config = dict(
    d_model=768,
    activation='swiglu',
    positions='rope',
    rope_base=10000.0,
    attn_scale=0.0884,
    tie_embeddings=True,
    parallel_block=True,
    init_std_qkv=0.0239,
    init_std_o=0.0296,
    init_std_up=0.0341,
    beta1=0.9,
    weight_decay=0.0,
    grad_clip=2.0,
    dataset='wikipedia_en',
)
MLP neurons of a small language model. Each row is named by its layer, matrix (gate and up: input weights) and neuron, and shows model dimensions 112-207. Each number is 200 + 20 x the weight over its row's rms, rounded and kept within 0 to 999. A neuron's up and down rows have the sign that makes its largest values positive.
After each neuron's rows is what it responds to, as a language model described it from the Wikipedia text at the highest values.

L3.gate700,203,185,203,170,188,143,188,178,219,148,190,178,179,198,197,215,231,229,212,189,241,196,190,215,211,220,225,240,186,208,189,206,206,167,200,212,196,180,175,213,175,176,217,226,180,174,194,212,213,207,169,190,216,174,204,203,206,167,200,219,164,205,174,207,240,167,218,200,204,187,210,196,190,192,220,232,201,179,175,190,227,160,205,211,199,187,187,203,225,214,173,197,215,226,196,210
L3.up700,204,210,184,226,214,221,215,212,247,223,210,233,199,186,200,185,180,224,246,249,209,177,194,160,178,185,207,231,170,151,199,219,199,207,229,211,187,183,193,204,208,203,194,203,191,171,159,230,196,225,150,184,218,226,192,167,202,170,235,210,172,169,190,205,189,178,170,185,242,210,210,146,216,204,193,222,208,176,207,194,205,163,183,178,233,180,212,186,205,196,192,191,218,241,183,164
Capitalized "All" starting a table cell, heading or line, mostly AllMusic in review tables, also Allsvenskan and "All times"; weaker on "also"/"then" after a subject.

L3.gate664,185,185,201,184,226,162,210,195,212,190,201,218,180,195,202,191,227,218,220,147,212,226,169,201,234,212,226,213,179,193,204,188,179,203,216,194,197,177,186,209,181,188,189,178,214,189,234,150,189,172,190,173,206,181,203,211,247,207,239,200,217,222,201,207,201,217,218,177,229,226,220,164,188,205,175,184,205,217,221,184,238,178,233,225,181,231,256,185,211,208,188,187,199,207,196,196
L3.up664,172,215,247,186,221,204,189,201,207,197,182,203,175,209,216,219,201,184,191,173,227,191,200,200,179,159,195,227,187,198,214,218,189,198,214,198,215,200,189,190,194,188,180,249,197,195,204,170,197,211,146,191,169,210,197,206,183,217,176,176,207,178,194,208,209,180,228,210,194,175,192,200,179,187,196,177,177,204,198,193,194,206,181,226,206,213,219,220,196,214,172,162,183,204,188,216
Function and content words that open the predicate or object phrase after a verb in biographical Wikipedia prose, mostly "the" (organized the, appointed to the), plus made, competing, is.

L7.gate1295,195,220,201,174,188,212,205,227,212,223,198,226,162,153,212,177,183,181,216,239,208,167,170,187,187,187,178,183,189,173,172,174,183,211,183,220,188,177,192,235,173,224,189,195,217,199,219,185,221,224,210,178,238,222,199,224,220,186,224,198,172,194,178,209,195,216,217,196,197,199,214,192,184,193,200,197,195,168,212,208,268,227,200,209,194,208,171,209,159,216,224,227,220,233,204,210
L7.up1295,207,172,215,166,178,205,241,220,183,228,161,227,194,158,185,204,210,205,197,185,189,248,184,206,170,174,198,214,240,217,207,214,216,207,163,193,181,180,180,181,226,173,195,204,183,205,197,221,200,195,233,192,209,238,196,219,237,209,221,232,181,197,245,217,186,250,197,225,193,211,205,164,216,210,199,212,191,190,208,216,189,203,222,205,176,193,235,197,229,184,203,228,200,211,252,228
Word-piece tokens in the middle of split proper names or rare words (Sam-May-er, Ham-ad, Antar-ct-ica), plus first words of set phrases like United States or high school.

L6.gate1893,191,201,186,201,249,220,206,222,185,198,217,176,211,212,223,214,212,223,196,178,193,271,199,177,197,189,190,176,213,205,204,189,225,150,173,170,204,156,197,184,205,183,183,196,193,174,218,202,218,212,214,181,179,203,225,198,194,175,181,180,190,164,210,197,202,192,196,202,181,166,170,232,211,216,219,227,198,182,199,219,214,209,190,165,241,200,214,210,188,177,199,169,202,177,234,237
L6.up1893,218,174,197,195,207,209,209,216,191,222,201,243,205,221,203,210,198,210,189,164,210,245,205,219,232,221,201,202,205,196,217,176,172,225,178,224,240,207,209,210,193,215,215,188,215,187,229,243,216,221,216,189,185,201,212,215,216,169,185,180,219,186,195,230,251,198,210,193,188,187,169,205,223,216,208,169,192,167,193,182,194,215,222,195,215,190,208,214,229,192,222,183,187,206,193,178
Fires on formatting and number tokens in structured text: the % after census figures (64.2%), table pipes and blank cells, and infobox list dashes; weaker hits on mid-word pieces and the word end.

L7.gate64,190,222,228,225,154,199,194,201,215,244,226,179,184,214,167,228,171,234,192,233,216,175,178,205,211,213,209,227,229,169,215,192,184,198,224,199,210,216,195,199,187,191,200,213,161,191,186,228,236,220,234,211,233,202,216,222,176,180,202,190,206,184,222,208,237,211,196,169,196,182,189,200,205,247,164,170,197,220,200,239,221,194,191,211,207,174,228,199,172,194,202,219,226,169,195,176
L7.up64,177,206,198,211,242,205,204,259,205,187,222,198,170,237,178,201,222,195,226,193,222,213,235,178,182,211,178,178,238,198,169,197,171,240,194,245,194,211,202,192,203,224,201,190,207,131,203,172,208,173,199,180,208,190,205,221,222,206,234,209,178,197,189,221,219,211,205,192,196,204,177,175,189,186,216,237,212,223,167,192,215,204,241,224,187,202,208,190,214,197,179,192,188,171,184,214
Closing parentheses after numbers in wiki table cells just before a pipe, as in 16.5) |; also mid-word pieces of names, e.g. Sotomayor, Neath.

L6.gate1870,242,187,213,206,163,213,198,172,189,174,198,219,182,213,223,225,179,181,207,191,204,177,176,204,189,218,189,196,195,195,229,182,211,187,213,217,225,188,215,222,216,180,205,212,216,233,187,191,195,236,196,186,207,180,194,202,155,177,212,179,194,194,211,186,227,221,204,209,201,219,189,212,183,187,197,202,193,211,193,174,206,174,227,180,210,208,208,238,197,178,177,214,222,207,196,180
L6.up1870,198,199,224,205,231,192,166,211,215,201,204,218,195,211,215,214,166,182,240,204,208,202,210,191,191,216,208,219,187,211,199,206,205,192,181,190,182,225,202,177,167,231,188,157,206,196,178,204,214,229,201,182,169,179,184,190,225,196,212,207,229,202,197,226,231,229,197,210,172,206,187,191,201,169,241,217,193,201,212,160,186,202,174,205,210,211,219,159,196,196,190,197,251,194,184,180
Sentence- or heading-initial time and sequence words such as Later, Earlier, Further, Early, Recent; more weakly, table pipes and "such as".

L3.gate43,215,184,191,197,203,224,207,183,190,180,200,194,180,201,203,193,216,203,165,189,213,177,210,185,212,224,196,227,171,174,196,221,184,241,196,185,224,218,205,218,176,180,206,208,197,189,200,258,225,151,199,209,231,196,206,218,174,220,206,213,179,176,192,246,224,192,188,192,178,184,199,223,189,180,180,192,204,197,194,193,160,246,192,157,190,188,192,214,169,194,200,221,210,205,207,179
L3.up43,227,181,223,238,177,210,214,213,185,185,217,213,181,182,198,191,208,199,186,210,186,198,225,184,202,185,176,230,194,180,248,210,185,189,182,202,178,180,227,201,202,213,164,242,211,182,170,199,199,178,230,199,239,211,208,252,197,191,204,163,202,200,210,191,174,213,196,213,178,261,175,194,232,164,200,197,198,191,214,156,183,209,186,210,189,187,146,213,201,152,208,162,194,175,191,202
The final token of a table cell value just before a | separator, usually a closing parenthesis or %, as in (PNG), (32), 53.95%; also verbs such as were after percentages in census text.

L3.gate558,185,205,176,222,206,216,178,203,184,202,201,189,221,159,204,211,190,187,193,212,207,184,219,176,181,188,202,219,219,183,189,206,191,208,170,173,190,181,206,236,177,183,192,190,226,180,206,236,218,223,229,227,218,182,194,196,190,179,202,190,214,218,189,177,189,220,188,198,187,227,182,198,193,160,190,187,215,188,163,193,185,203,152,217,198,213,207,190,226,190,201,190,194,208,187,215
L3.up558,201,185,197,197,191,200,193,178,200,199,138,168,196,216,201,211,254,224,197,221,178,204,175,240,206,220,231,186,206,216,200,187,218,174,202,231,226,200,209,207,196,176,218,185,227,212,252,185,206,170,199,195,208,234,193,199,210,189,194,218,184,186,202,233,192,237,207,196,206,210,234,211,242,197,160,201,184,177,181,157,183,191,182,192,176,182,207,154,211,188,177,217,215,203,212,213
Short mid-word pieces inside proper names, especially "le" (Randle in basketball box scores, Glebe, Danielle), plus the word may/May as a modal verb or month.

L3.gate297,196,187,189,184,183,205,218,222,194,167,201,196,201,188,153,207,166,200,190,221,180,193,191,209,226,165,173,195,216,182,193,204,232,161,204,221,213,167,178,205,208,202,191,132,158,208,198,190,194,214,231,167,197,176,214,202,174,192,211,225,211,187,218,203,225,208,190,184,197,178,168,215,205,171,170,177,162,185,189,181,206,209,218,210,196,205,237,212,205,141,231,221,186,166,245,233
L3.up297,202,204,214,207,204,196,218,198,175,195,205,190,189,183,171,205,192,207,183,192,212,203,138,213,207,172,192,197,189,160,201,177,213,218,200,217,223,213,196,215,153,168,180,199,184,200,229,220,226,226,179,225,199,189,192,164,218,215,211,180,197,199,226,193,226,165,226,218,213,183,177,178,174,165,175,226,204,187,191,180,203,218,205,157,183,214,221,190,199,176,211,197,164,169,239,189
Word-final pieces and words naming religions, faiths, or ideologies, such as Christianity, Jainism, Marxism, religious, Orthodox; also weaker hits on faith-like fragments (Faith, saint, Spiritual) and adverb endings like deeply.

L6.gate787,201,208,162,175,203,169,161,163,214,200,197,189,187,198,160,189,238,186,218,171,218,216,181,221,226,213,226,189,223,176,231,195,202,149,217,180,198,178,205,242,198,188,198,188,189,189,227,228,195,201,211,210,209,174,170,234,194,207,172,156,170,194,255,198,243,207,185,199,221,211,225,205,178,197,209,204,194,193,179,204,213,214,220,197,202,234,212,204,229,209,193,209,221,214,232,250
L6.up787,191,174,222,143,182,211,185,210,226,203,191,200,206,187,180,186,193,197,225,218,177,209,192,224,190,175,182,200,199,181,188,175,227,209,212,210,207,196,169,222,201,218,216,180,198,206,193,197,213,209,226,194,215,195,178,204,228,185,179,211,194,192,222,173,219,197,210,203,185,203,184,173,210,160,170,182,197,202,194,215,167,222,203,190,206,212,215,222,169,223,201,200,218,188,184,195
Main verbs right after a person subject in biographical or descriptive prose, such as contributed, made, gave, wrote, plus "==" section-heading openers like "== Biography ==".

L7.gate1328,196,190,190,193,237,204,186,193,242,201,191,204,192,188,219,203,190,197,200,220,206,200,187,183,197,216,205,215,217,186,202,176,196,214,203,181,201,212,205,256,169,225,195,148,170,231,225,175,211,227,191,182,184,230,215,180,238,193,217,174,195,196,222,164,208,220,213,195,187,179,197,236,182,200,228,206,206,185,235,213,218,200,192,195,223,215,204,183,200,216,218,190,200,209,192,225
L7.up1328,205,220,220,204,219,183,178,193,181,195,185,181,178,206,172,187,214,192,205,208,254,187,206,233,223,221,237,175,176,226,217,182,217,191,245,146,214,188,201,221,181,159,227,209,242,176,160,226,209,194,158,188,210,209,198,192,189,233,205,205,217,231,249,202,164,208,182,204,181,190,207,175,207,153,217,183,216,171,211,213,208,213,218,207,243,223,181,219,198,200,199,221,190,214,197,187
Creation verbs right after a person subject in biographies (wrote, composed, authored, constructed); weaker on word pieces inside names and titles in tables.

L6.gate45,168,205,203,195,193,193,172,208,200,199,199,174,177,199,231,253,186,205,220,201,246,200,205,200,234,217,214,221,215,200,213,191,180,186,215,209,201,221,232,221,203,202,194,210,189,206,190,180,203,204,171,203,236,197,191,219,218,189,198,209,212,156,217,182,207,203,207,183,189,178,222,235,192,192,227,192,197,220,196,163,196,203,215,203,200,215,215,198,216,202,220,202,212,241,205,226
L6.up45,195,208,193,229,203,225,218,224,190,208,191,218,189,204,230,192,214,169,182,202,164,241,214,186,189,192,179,180,182,231,173,231,208,179,225,226,184,181,186,227,188,222,204,196,230,172,198,230,195,192,178,198,182,226,228,246,199,179,203,199,217,219,218,198,222,196,166,195,166,205,178,157,216,196,175,231,222,189,217,259,194,185,203,193,207,198,197,170,186,199,203,195,175,187,185,166
Modal verbs right after a subject noun or pronoun, mostly before "be" or a bare verb (may, might, can, could); also "well" and table pipes.